config = dict(
    d_model=640,
    n_kv_head=5,
    positions='learned+rope',
    rope_base=10000.0,
    attn_scale=0.125,
    tie_embeddings=True,
    optimizer='muon',
    lr_mult_down=1.5,
    schedule='cos',
    final_lr_fraction=0.1,
    doc_mask=True,
)
MLP neurons of a small language model. Each row is named by its layer, matrix (down: output weights) and neuron, and shows model dimensions 277-372. Each number is 128 + 32 x the weight over its row's rms, rounded and kept within 0 to 255.
A block is one neuron, or neurons of one layer that tend to fire together. Before each block is what it responds to, as a language model described it from the Wikipedia text at the highest values.

Responds to: Units after numbers
L4.down157 [139 168 104  74  96 160 170 155 105  98 194 107 142 108 148 137 110 101  84  95  97 129 173 107 136 112 111 167 104 111  96  84 137 115  92 128 141 128 135 165 131 143  67 135  92 177  99 129 101 167  89 114 141  86 112 134 189 111 174 121 118 120  72 182 151  63 102 149 149 129 138 124 163 115 149  76 102 178 155 131 115  70 106 142 109 110 104  86  96 151 170 109 114 152 113 143]
L4.down1198 [118 116 115 112  91  70 138 122 129 133  78 110 149 157 132 161 176  90 181 216  79  85 107 167 152 144 212 105 117 148 155 151  75 149  73 135 121 121 136  64  69 146 143 103 148 129 129 135  91 172 116 140 103  57 143 116 151 130 206 131 114 119 126 183 124 126 182 178 121 106 136 151 121 154  97  89 169 127 149 109 119  89 136  75 127 119  78 165  98 139 162 150  96  60  99 187]
L4.down1960 [101 152 139 161 120 163 143 106 114 196 145  84 108 195 173 101  70 115 132 105 165  86 128 139 126 123  89 139 112 119 153 158 181 124 125 131 137  82 145 148 126  77 122 157 165 144 150 112 158 122 129 107 136 170  71 117 118 113 111 114 134 121 143  95  89 147 156  60 173  88 119  89 148 195 101 123 126 140 198 135 137 121 127  67 117 174 113 152 168 110 161 138 127 126 153 154]
L4.down2149 [132 147  96 107  92 178 156 157 109  80 120  93 175 138 181 126 123 131 148 170 121 152 115 161 104 160 209 132  95 122  92 157 148  98  98  95 128 188 133 143 136 155 132  98 132 147 141 132 169  88  94 145 175 131 112 168 116 168 123 109 145  85 152 115 113 139  90 111 138 129 112 105 119 127 166 116 133 156 106 107 164  84 119 107  45 153 171  78 116 141 100 146 151 154 182 132]

Responds to: End of proper names
L2.down795 [135 149 157 142 139 133 125  93 107 187 156 164 123 101 159  85 111 132 143  89  88 124 160 141 117 172  95  90 103 115 141 148 163 147  82  73 134 153 111 114 113 136 119 195 113 173  80 145 121 139  91 119 140 142 170 112  94 127 173 133 187 147 158 156 107 158  84 192  83 144  89  95 115 108 105 101  60 183 107 137 119 171 134 124  75 194  93  86  53 160 127 119 109 173  71 110]
L2.down890 [100 104 144  97  95 132 145 156 100 130 171 113  80 113 145 143 123 144 122 109 131 161  94 115 156 119 104  95 143  62 120 102 136 193 100 219 210 140 187 151 108 140  90 113 108 166 159 123 157 156 112 139 164 110 119 112  74 113 144 147 121 133 147 173 126 150  83 156  72 131 105 132 146 129  65 114 119 143  72 130 184 121 165 121 128 136 187  59 122 138 173  61 110  58  72 126]
L2.down1099 [110 194 106 113 146 129 168 181 115 125  74 117 199 122 112 131 173 155 172 146 142 148 128 192 179 134  86 118 135 125 157  79 117 145 143 164 148 135 171 154 138  79 159 132 125 121 135 180 164 133 151 178 108 132  92 154 120 174 100 145 132 141 153 125 101 110 133 184 109 165 101  87  98 117 154 111 123 165 122 107 101 187 141  93 135  96 109 125 132 120  99 154  69 180 107 167]
L2.down1578 [101 110 119 133 154 109 128  74  92 183 152 162 128  96 181  72  96 144  68 161 138 152 122 101 120 133 194 125 128 137  98 126 136 114 123  97 103 140 145 111 141  67 115 109  78 133 107 137 130 136  75 107 152 158 117 121 146 137 132 185 117 176 126 121 153 147 147 123 148  89  80 203 127 168  87 133  90 116 139 141 182 123 217 114 137 165  94 135 115 160 136 178 179 150  72 166]
L2.down1803 [102 126 168  82 107  86  88 162 189 146 161 128 179  86  98 161 131 120 159 180 116 180  88 180 124 123 136  85 109 124 129 147  95 147 176 125 139 147 161 115  77 169 174 163 104 143 134 127 140 105 119 181 170 128 103  76  65 116 160  63 121  99  73 102 129 148 162  79  96 126 199 122 119  90  71 131 134 164 130 141 102 121 139  80 147  98  67  88 106  83  63 119 103 118 130  78]
L2.down2344 [150 146 157 122 126 100 150 122 160  91 145 213 174  97 135 146 155 126 140 139  90 118 131 105 143 148 123 109 100 150 148 184 113 114  85 173 106 151  90 119 144 175 125 122  94 185 144 109 134 177 105  66 135 206 138 110  79 145 134  95 150 109 132 112  94 115 161 144  76  80  60  76 153 141 126 137 109 117 145 139 143 151 107 145 120 129  85 150  65 131 143 166 134 112  83 151]
L2.down2430 [124 144 121 181  98 150  91 132  73 122 122 154 117 122 107 133 157 200 135 134  97 106 109 126 130 132 172 143 155 185 132 113 136  99  43 100 172 134 145 182 140  87  75 141  73 160 112 149 141 146 102 132 133 149 125 110 155  59 187 148  83 107 132  51  84 205  55  98 134 113  52 101 161 160 123 146  99 151 141 152 100  90 165 142  99 124 109 134 144 103 142 167 164 176 138 128]
L2.down2538 [156 100 199  89 137 158 117  89 107  96 119 127  87 124 236  68  91 111 121 124  89 130  77 112  83 135 148 106 154 136 137 148 131 121  97  98  88 178 137  69 120 144  94 129 140 176 150 125 148 109  91 125 166 210 161  93  62 156 169 125 158  61 128 137 149 100 114  79  31 119 108 106 171 118 173 175 124 141 167 155 143 140 144 137 168 218  95  54  86 115 136  81  88 134 113 115]

Responds to: Inner acronym letters
L4.down925 [103 108 144  83 174  77 138  90 143  73 184 111 147 182  74 147  74 147  95 153  90 119 156  96  95 117 167 123 128 164 125 150 111 214 137 105 137 122  86 190 112 147 139  96 121 115 145 181  85 119 132 174 177  93  91 165 126  89 127 174 138  87 146 119 115 169 180 149  73 174 117 119 175 120 147 153 165 168 141  71 106 124 155 116 141 157 142 142 145 171  87 168 129 102  77 125]
L4.down2010 [143 105 146 129 156 144  96 108 136 167 137 183 127 199  84 147 151 126 116 130  92 110 188 169 147 156 114 141 143 175 154 152 140  99 145 137 150 111 111 149 125 178 107 131 179 150 103 125 137 174 145 140 159 166 127 172 136  75 222 126 143 116 116 136 114 116 135 161 110 115 145  74 140 128 167 157  70  94 145 105  88 103 142 167 106 177 140 100 166 117  96 130 138 114  96 107]
L4.down2064 [139 166 123  97 128 156 133 104 116 130 133 144 107 139 135 112 113 148 180 136  98 111 116  52 158 138 154 132 131 132 160 102 153 181 144 112  97 187 115 134 126 154 101  95 143 132 101 107 136 106 110 196 146 103 107 156 166 167 202 137 134 105 124 108  79 141 151 125 111 102 237 197 123 125 175 193  86  91 113 145 141  97 146 153  82 156 152 163 182 109 172 204  88 114  46  99]
L4.down2233 [153 132 131 114  95 126 165 156 179 140 117 175 146 113 167 149 160 108 114 196 119 131 134 186  99 172 157 104  83 132 159 140 132 165  68 163  80  94 116 123 134 140 198  82 140 143 176  84  81 130 144  41 161  76 141 142 103 149 165 144 164  73 119 115 108 139 148 126 161 136 133 149 110  68 129 174 138 107 101 134 137 193 158  98  79 103  61 115 113 112 160 146 157 132 134 125]

Responds to: Capital-letter abbreviation starts
L5.down1958 [189 147  94 134 105 106  90 108 156 225 153  62 167 172 120 137 124 111 102 128 124 174  94 120 139 104 194 152 203  73 148 139 149 105 167 100 130 115  98  80 149 141 111 142 105  84 105 112 133 167 156 143 124  76 157 147 128 164 152 100 104 114 153 110 114 157 138 143 149 163 160 177 153 152  73 139 164 169 113 139 149 168  82 120 119 129 134 179 105  85 101 157 169 124 149 155]
L5.down2034 [129 117 168  64 147 169  87 113 116 129 193 113 111 184 172 111 132 132 119 153 160 150 133 129 156 174  91 127  86 111 186 139 104  94 154 157 101  39 108 106 105 121 128 150 143 169 105 138  70 109 151 127 132  67 132 174 120  76 182  99 157 122 158 110  79 110 166  97 138 134 109 102 166 153  90 174 108 115  99 128 117 117 185 130 154 128 112 109 169 128 122 123 120 163  92  96]

Responds to: Word-internal pieces, heading ends
L2.down44 [145  98 102 117 119 108 114 136 155 136 104 112 129  49 140 126 121  89 122 115 159 154 169 140 138  61 152 132 110 104  95 123 103 136 159 105 127  69 130 156 152 117 124 120 160  82 111  76 107  93 175 116  97 131 107 126 137 152 116 116 124 182 173 170 113 127 140 123  84 136 118 109  70 149 127  89 143 180 140 176 142  88 139  95 114 124  93  85 114 120 114 138  66 114 143 130]
L2.down274 [133 102 170  68 109 135  78 116 129 136  67 140 162 109  71 120 140 136 141 155 117  86 113  92 115 142 110 135  95  99 105 109  83 111 137 108 128  66 138  96 104 138 135  90 131  76 109  80 103 140 172 138 108 126 136 117 133 132 109  53 122 165  94  83 170 156 105 122 147 162 147 150 163 118 172 147 121 101 179 173 130 109 150 122 121  68 121 102 122 134 163  98 117 156 130 100]
L2.down1032 [130 116 155  99 180 129 190 151 141 112  99 142 167 164 114 116 190 140 100 138 134 126 121 116 176  93 108 110 191 115 146 116 155 147 176  88  75 113 109 124 148 150 151  79 100 117 121 184 165 176  91 138 166 138 133  97 118 195 105 126  89 170  78 114  86  75 136 129 139 110  69 175 236 170 119 121 170 143 163 125 165 122 120 135 101 136 128 100 120 149 167 115  94 111 165 147]
L2.down1309 [ 84 113 173  91 169 114 121 163 169 140  96 119 200 133  92 159 177 102 136 153 138  97 162  66 116  93  87 142  55 117 115 149 142  80 140  85 152  79 123 125 145 120 115  82 107  98 105  72 104  85 119  94  96 119 159 132 149 159 108 115 132 119  93 115  96 141  91 137 187  65  94  99 127 165 139 109 111  70 170 100 115 115  97 146 107 146 155 135 214 123 180  50 161 140 105 117]
L2.down1691 [ 84 119 164 133 171 136 112  94 159 102 108 129 132 108 116 146 143 188  86 126 148 123 107 131 115 115 139 117 141 107 113 180 120 112 151 133 131 112 110  71 203 118 138  74 113 118 151 126 124 177 111 115 131 163 149 130  77 156 198 178 153  83 108 133 120 126 191 152  51 172  87 153 166 116 110 105 162  57 148 155 119 155 180 151 138  79 191 105  62 131 161 166 131 102 102 109]
L2.down1699 [161  99 130  76 111 141 103 137  81 147  95 102  76 160 103  82 101 128 113  86 135 109 152 123 124  72  55 118 168 138  97 153 157 103  98  74 126  91 121 109 111 127 120  99 153 163 197 123  66 124 183 148 141 110 163  99 149  77 131  35 108 162  98 129 199 136 154 107  73 158 105  96 123 133 108  86  90 134 134 178 104  90  89 139 114 139 120 148 153  81 123  91 145 144  63  93]
L2.down2088 [128 156 123 191 131 137  77 138 104 125 155 122 145  91 134 145 179 105 116  81 109 134 146 160  83 151 113 174  97 122 116 134 133 182 114 167 169 113 118  59 183 142 117 100 122 185 161 105 119 119 146  97  68 158 131 202 132 180 138 104 142 162 174 137  70 110 106 142  73 127 160 112 107 129 132 103  82 159 162  73 146  99 141 100 127 130 112 110 125 116 192  94 163 138 157 153]
L2.down2478 [122  99  99 132 150 157 157 173 131  90 134 176  85  94  66 153 157  99 153 136 100 156 173 162 150 156 135 177  80  42 171  94 103  96 110 113 140 159 167  89  44 144 121  86 127 135  84  56 156 140 139 117  84  85 145 168  77 219 156 166 125 119 102 138 121 125 140 104 157 104 139 140 145 137  87 133 174 138 146 141  85  94 174  90 126 115 129 141 153 129 192 107 161 128 175  63]

Responds to: Wiki heading closing markers
L5.down1066 [107 101 139 188  79 106  79 107 123 118 116 151 135 168 107 126 129  88  51  73 107 139 148 155 157 119 143 150 123 131 161 128 192 108  98 114 130 143 102  97 138  98  79 169 161 147 166 157 128  80 120 129 150 111 123 145 119  98 126 109 160 164 102 107 153 161 110 149 130 138 116 123 156 186  91 106 175 135 106 125 126 125  87 136  88 224 183 103 153 170 104 126  85 159 115 114]
L5.down2146 [ 61 164 123 176 132 118 134 146 121 171 100 137 154 153 179 163 124  90 136 161 110 117 138 114 119  92 125  89 128 118  90 146 153  65 138 137 130  66 106 130 133 162 177 156 166 164 168 130 150 104 127 158 106  88 133 121 129 117  66 145 118 132  96  84  99  98 113  61  77  80 147 152 123  46 113  75  78  83 123 150 122 170  72  87  89 118 108  59 167  98  96  92 116 126 115 132]

Responds to: Heading and title closers
L4.down78 [ 74 146 135 122 157 155  90 131 147 100 152 173 136 131 132 124 171 152 158 155 159  96 129 139 145  98  96  92 135 138 130 164 102 110 165 102 117 121 185 136 120 120 128 140 183  88  75 141 157 165  91 132 136 116 125  74 126 109 154 112  71 129 164 163 100 142 153 103  97 126 172 129 201 154 118 128 152 116 136 190  79 169 182 151 129 126 143 143 127 165  53 114 105 106 109 131]
L4.down880 [117 189  85 120 107 111  91  67 135  88  84 149  75 100 135 139 127 132 131 137 109 186  99 141 116 116 200 126 156 139  84 138 127 115 104 103 189 138 132 105 123 108  91 213 190 110 136 113 109 120 182 104 147 111 163 140 129 107 141 135 176 191 126 172 150 103 170 166 133  77 123 159 196 106 123 109 151  96 124 150  97 142 136 123 124 112  55 137 181 128  70 145 157 137  99 124]
L4.down1426 [ 96  85 126 145 167 123 107 102 134 102  95 111 111  68 115 120 172 112 147  87 152 123 128 136 114 122 184 129 143 154 121 163 189 146 154 125 133 120 161 108 109 151 187 175  96  97 155 114 163 204  99 135 100 146 171 105 137 102 145 129 152 122 164 165 145 123 119 185 163 136 124 124  96 126  93  69 111 138 135 188 192 141 117 144 156 149 104  95  76 111 114 132 166 201 117 188]
L4.down2294 [108 161 149 150 135 117  78  79 136 134  81 132  99 148 107 106 133 135 151 153 133  91 156 116 166 132 121 136  75 157 174  53 171  65 117 112 127 183 156 165 149 110 168 128 107 135 103 145 129 157 147 101 120 141 146 167 138 136 123 143 159 124  71 125 173 168 102 145 161 136  83 136 116 134 123  85  97 130 201 126 165 107 104 125 192  98 202  93  86 108 147 112 152 121 123 140]

Responds to: Ranking and score positions
L5.down1511 [163 107  99  99 168  95  78 139 167 125 145  92 115 138  95 179 127  75 154 114 136 190  68 137  65 135  79  74 138 151 127 109 150 146 115  49 149 149 116 146 154 156 142 113  99  88 160 136  99 139 131 116 182 101 117 129 101  96 121 127 106 124 135 105 123 105 130 115 161 121 126 184 147 108 149 147  97  70  93 159 176 132 140 106 127 112 130 139 144  89 149  75 129  49  79 136]
L5.down2298 [ 70 100 119 104 111  90 139 115  26 149 139 146 110 106 145  88 103 146 104 135 131 149 171 112 108  94 131  80  98 112 114 160  97 171 159  72 128 152 117 107 126  75  97 131 118 126 134 149 139 147 132  94 140 179 128 148  90  98 129 117 154  87 142 132 164 123 158 112 111 157 172 138 148 156 106 150  85 115 164 187 124 108  76 119 114 181 129  97 104  50 173 124 114 110 147 130]

Responds to: Word continuation after single letter
L2.down34 [ 58 175 104 101 100 119 101 162 119  93 124 149 115  65 186 156  96 146 144 189 141 119 177 121 169 128 116 130  59  61  61  94  96 154 160 180 145  97 147 127 126 125 178 126  88 123 113 120 150  93 128  42  76 154 147 130 116 137 150 164 123 137 164 167  89 142  91  98 208 204 126 116 118  73  73 163 116 141 146  89  82 105 151  82 100 139 163 107 147 175 127 145 125 137 106  96]
L2.down289 [137 148  88 123 135 147  71  86 132  95 115 140 124  54 127  85 162  74 111 160 164 145 145 122 127 143 114 124 138  81 127 131 114 165 182  96 104 179 154 119 161  67 144 107  79 115 144 116 143 123 184 122  69  68 137 171 117 110 171 145 122 137 118 113 122  79 113 101 143  93 138  92 130 175 113 165 127 120 120 149 159 108  54 193 135 136 175 141 165 172 164 100 109 132 139 128]
L2.down318 [122  83 156 115 130  64  85 118 169 132 137 114 170  90 125 105 118 151  87  98 132 124 134 168 186 137  88 116 140 179 101  96 162 104  62 163 174 101 161  94 117 132 169 101 173 106 103 182 134 113  94 178  69  78 123 124 163  92 126  81 144  73 104  85 127 122 107 145  80 118 117 126 149 146 130 126 204  79 124 111 122  82 109  52  94 139 162 155 103 137 106 119 168 129 119 107]
L2.down342 [173 156 117 134 121 128 147 161  64 134 120 101 137 124 151 108 176  99 111 121  97 181 158  88 149 157 151  86 161 173 103 126 122 110  64 139 124 131 174 102  95  88 169 142 145 144 151 105 141 120  97 146 105 114 124 111 149 104  77 178  69 129 173 180  87 189 102 203 180 211  77 114 116 113 128  70 145 120 121 121 128 121 135 151 119 154 139  91 145 168 141 167 135 152 122  99]
L2.down1694 [137 115  70 165 100 119 147 120 156 164 103 137 139 140  81 103 129  88  88 155 176 145 128 151 132 154 182 135 127 178 161 107 102 155 120 174 137 157 206  94 135  80 144  93 113 107 110 121 178 125 146 155  97 104 123 187  87  50 117  90 162 123 168 137  92  97 119 116 156  74 136 130 146 164 142 125 116 133 122 116 133 149  86 104 100 111 123 137 135  71  69 152 122  53 125  91]
L2.down1961 [137  61 194  57 116  60 137 137 106 170 163 187 121 180 111 138 103  97 139  91  59 126 150 143 170 123 117 110 112 127  93 130 150  94 150 153 114 113 204 125 116  91 136 150 116 126 156 106 121 124 167 110 150 136 161 153  82  76 116 127 164 172 141 125 124 119 116 179 122  68  96 151 155 110 154 109 110  88 144 102 140 103 164 130 169 125  45 123 205 126 156 175 130 140 160 108]
L2.down2190 [118 155 145 148  91 169 136 226 119 110 115 117 131 149 112  80 135 131 106 145  89 118 112 134 157  84 157 164 102 189 117 154 118 121 100 143 166 112 107 115 111 103 216 143 180 122 141 136 145 153 129 144  83 217  69 129 144 181 120 136 132 154  89  66  68 170 135 124 104 158 162 147  87  95 116 105 137 105  92 141 112 148  82 126  94  92 160 133 109 128  97 156 137 102 135 122]
L2.down2219 [146 146 154 121 116 162 214 154 124 117 119 123 176 133 136 112 135  67 163 153 129  83 108 177 129 116 197 125  30 120  83 144 120 138 102 156 141 152 143 158 107 131 162 127 119 130 156 128 116 146  15 132 134 104 196  96 117 126 173 136  96 137 101 151 134 200 179 163 147 127  73  82 130 154 107 142 131 121  88 171  86  85 111 124 118 135 120 132 129 187 166 130 175 114 117 143]

Responds to: Chemical name fragments
L5.down1320 [ 92 172 133 110 150 185 128 136 154 132 104 159 117 102  68 128 146 144 109  92  78 112  69 126 206  82 139 140 105 143 170 152 141  76 140  86 109 123 153  51 117  80  77 137 187 118 118 102 151 111 163 116 164 136  97  59 186  82 145 158 124  83  69  93 157 107  86 112 134  59 167  75 163 117  98  85 129 189 163 140  98  61 113 102 123 116 147 132 112 106 136 108 129 127 107 125]
L5.down2337 [106 148 170 150 137 170  96 102  92 165  91 147  62 144 102 118 124  83 117 140 107 152 172 110  77 167 160 177 128  99 124 121 106  62 101 128 113  37 151  58 153 159 108 145 167 176 161 131 145 102 118 117 168 102 131 115  89 162 103 143 100 104 174  98 126 144 171  97 198 156 130 109 156 151 118 133  96 154 162  86 105 135 155 157 146 162 180  84 133 127 160 102 137 154  72  77]

Responds to: Firsts and superlatives
L4.down758 [127 123 165  98 138 149 144 102 112 173 141 149 110 106 115  99 137  90 138 138 101 164 112 139  97  88 130 150 118  94 138  92 139 144 109  98 150 131 175  90 138 115 142  85 166 113 165 149 149 158 100 133 119 107  88 142 107 130 103 114 127 163 158 146 113 110  73  76 192 129 133 125 142 192  82 175 149 156 142 120 162 145  42 101 155  68  78 162  48 148 136 177 154  89 123 115]
L4.down1018 [111  71 126 141 124 122  44 134  98 185 135 138  95 177 150 133  85 137 152 142  94 132 126 158 120 118 180 114 174 143 118  75 141 138 118 109 146 105 133 120  88 190  65 159 159 117 163 123  99 143 169 121  99  79 157 115 100  49 149  94 135 126 149 119 112 103 160 161 168  86 161 168 107 110 165 102  93 175 133 181 140 117 166 123 150 132 125 150 194 115 141 156 115 187 154 186]
L4.down1711 [143  95 161 126 117 158 132 158 101 146 157 139 133  91 156 147 169 138 132 104  49 129 133 140  87 108 149 126 147  75 141 101  56 149 142  83  93 163 176 128  93 116 116 117 131 177 136 153 136  98 139 158 145 163 172 104 127 134 130 152  90  91 156  75 117 123 123  85 165 140 123 129 151 116  68 142 138 154 100 135  82 136 112 104  87  69 153 122 135 161  88 138 106 144 194 139]
L4.down1886 [181 128 119 166 127  94 115 159 126  89 103 203 171 171 115 113 174 197 152 113 135 106 100 119  86 139 169  98  59 120 127 136 107  74 139 120 151 152 124 132 137 173 104 107 165  77 135  28  84  41 144 106 131 133  73 172 165 124  75 103 103 146 106  97 133 156 175  85 120 110  99  37 138 130 135 114 157 119 188 104 140 119  82  93 131 164  96  92 122 124 154 113  96 106 151 123]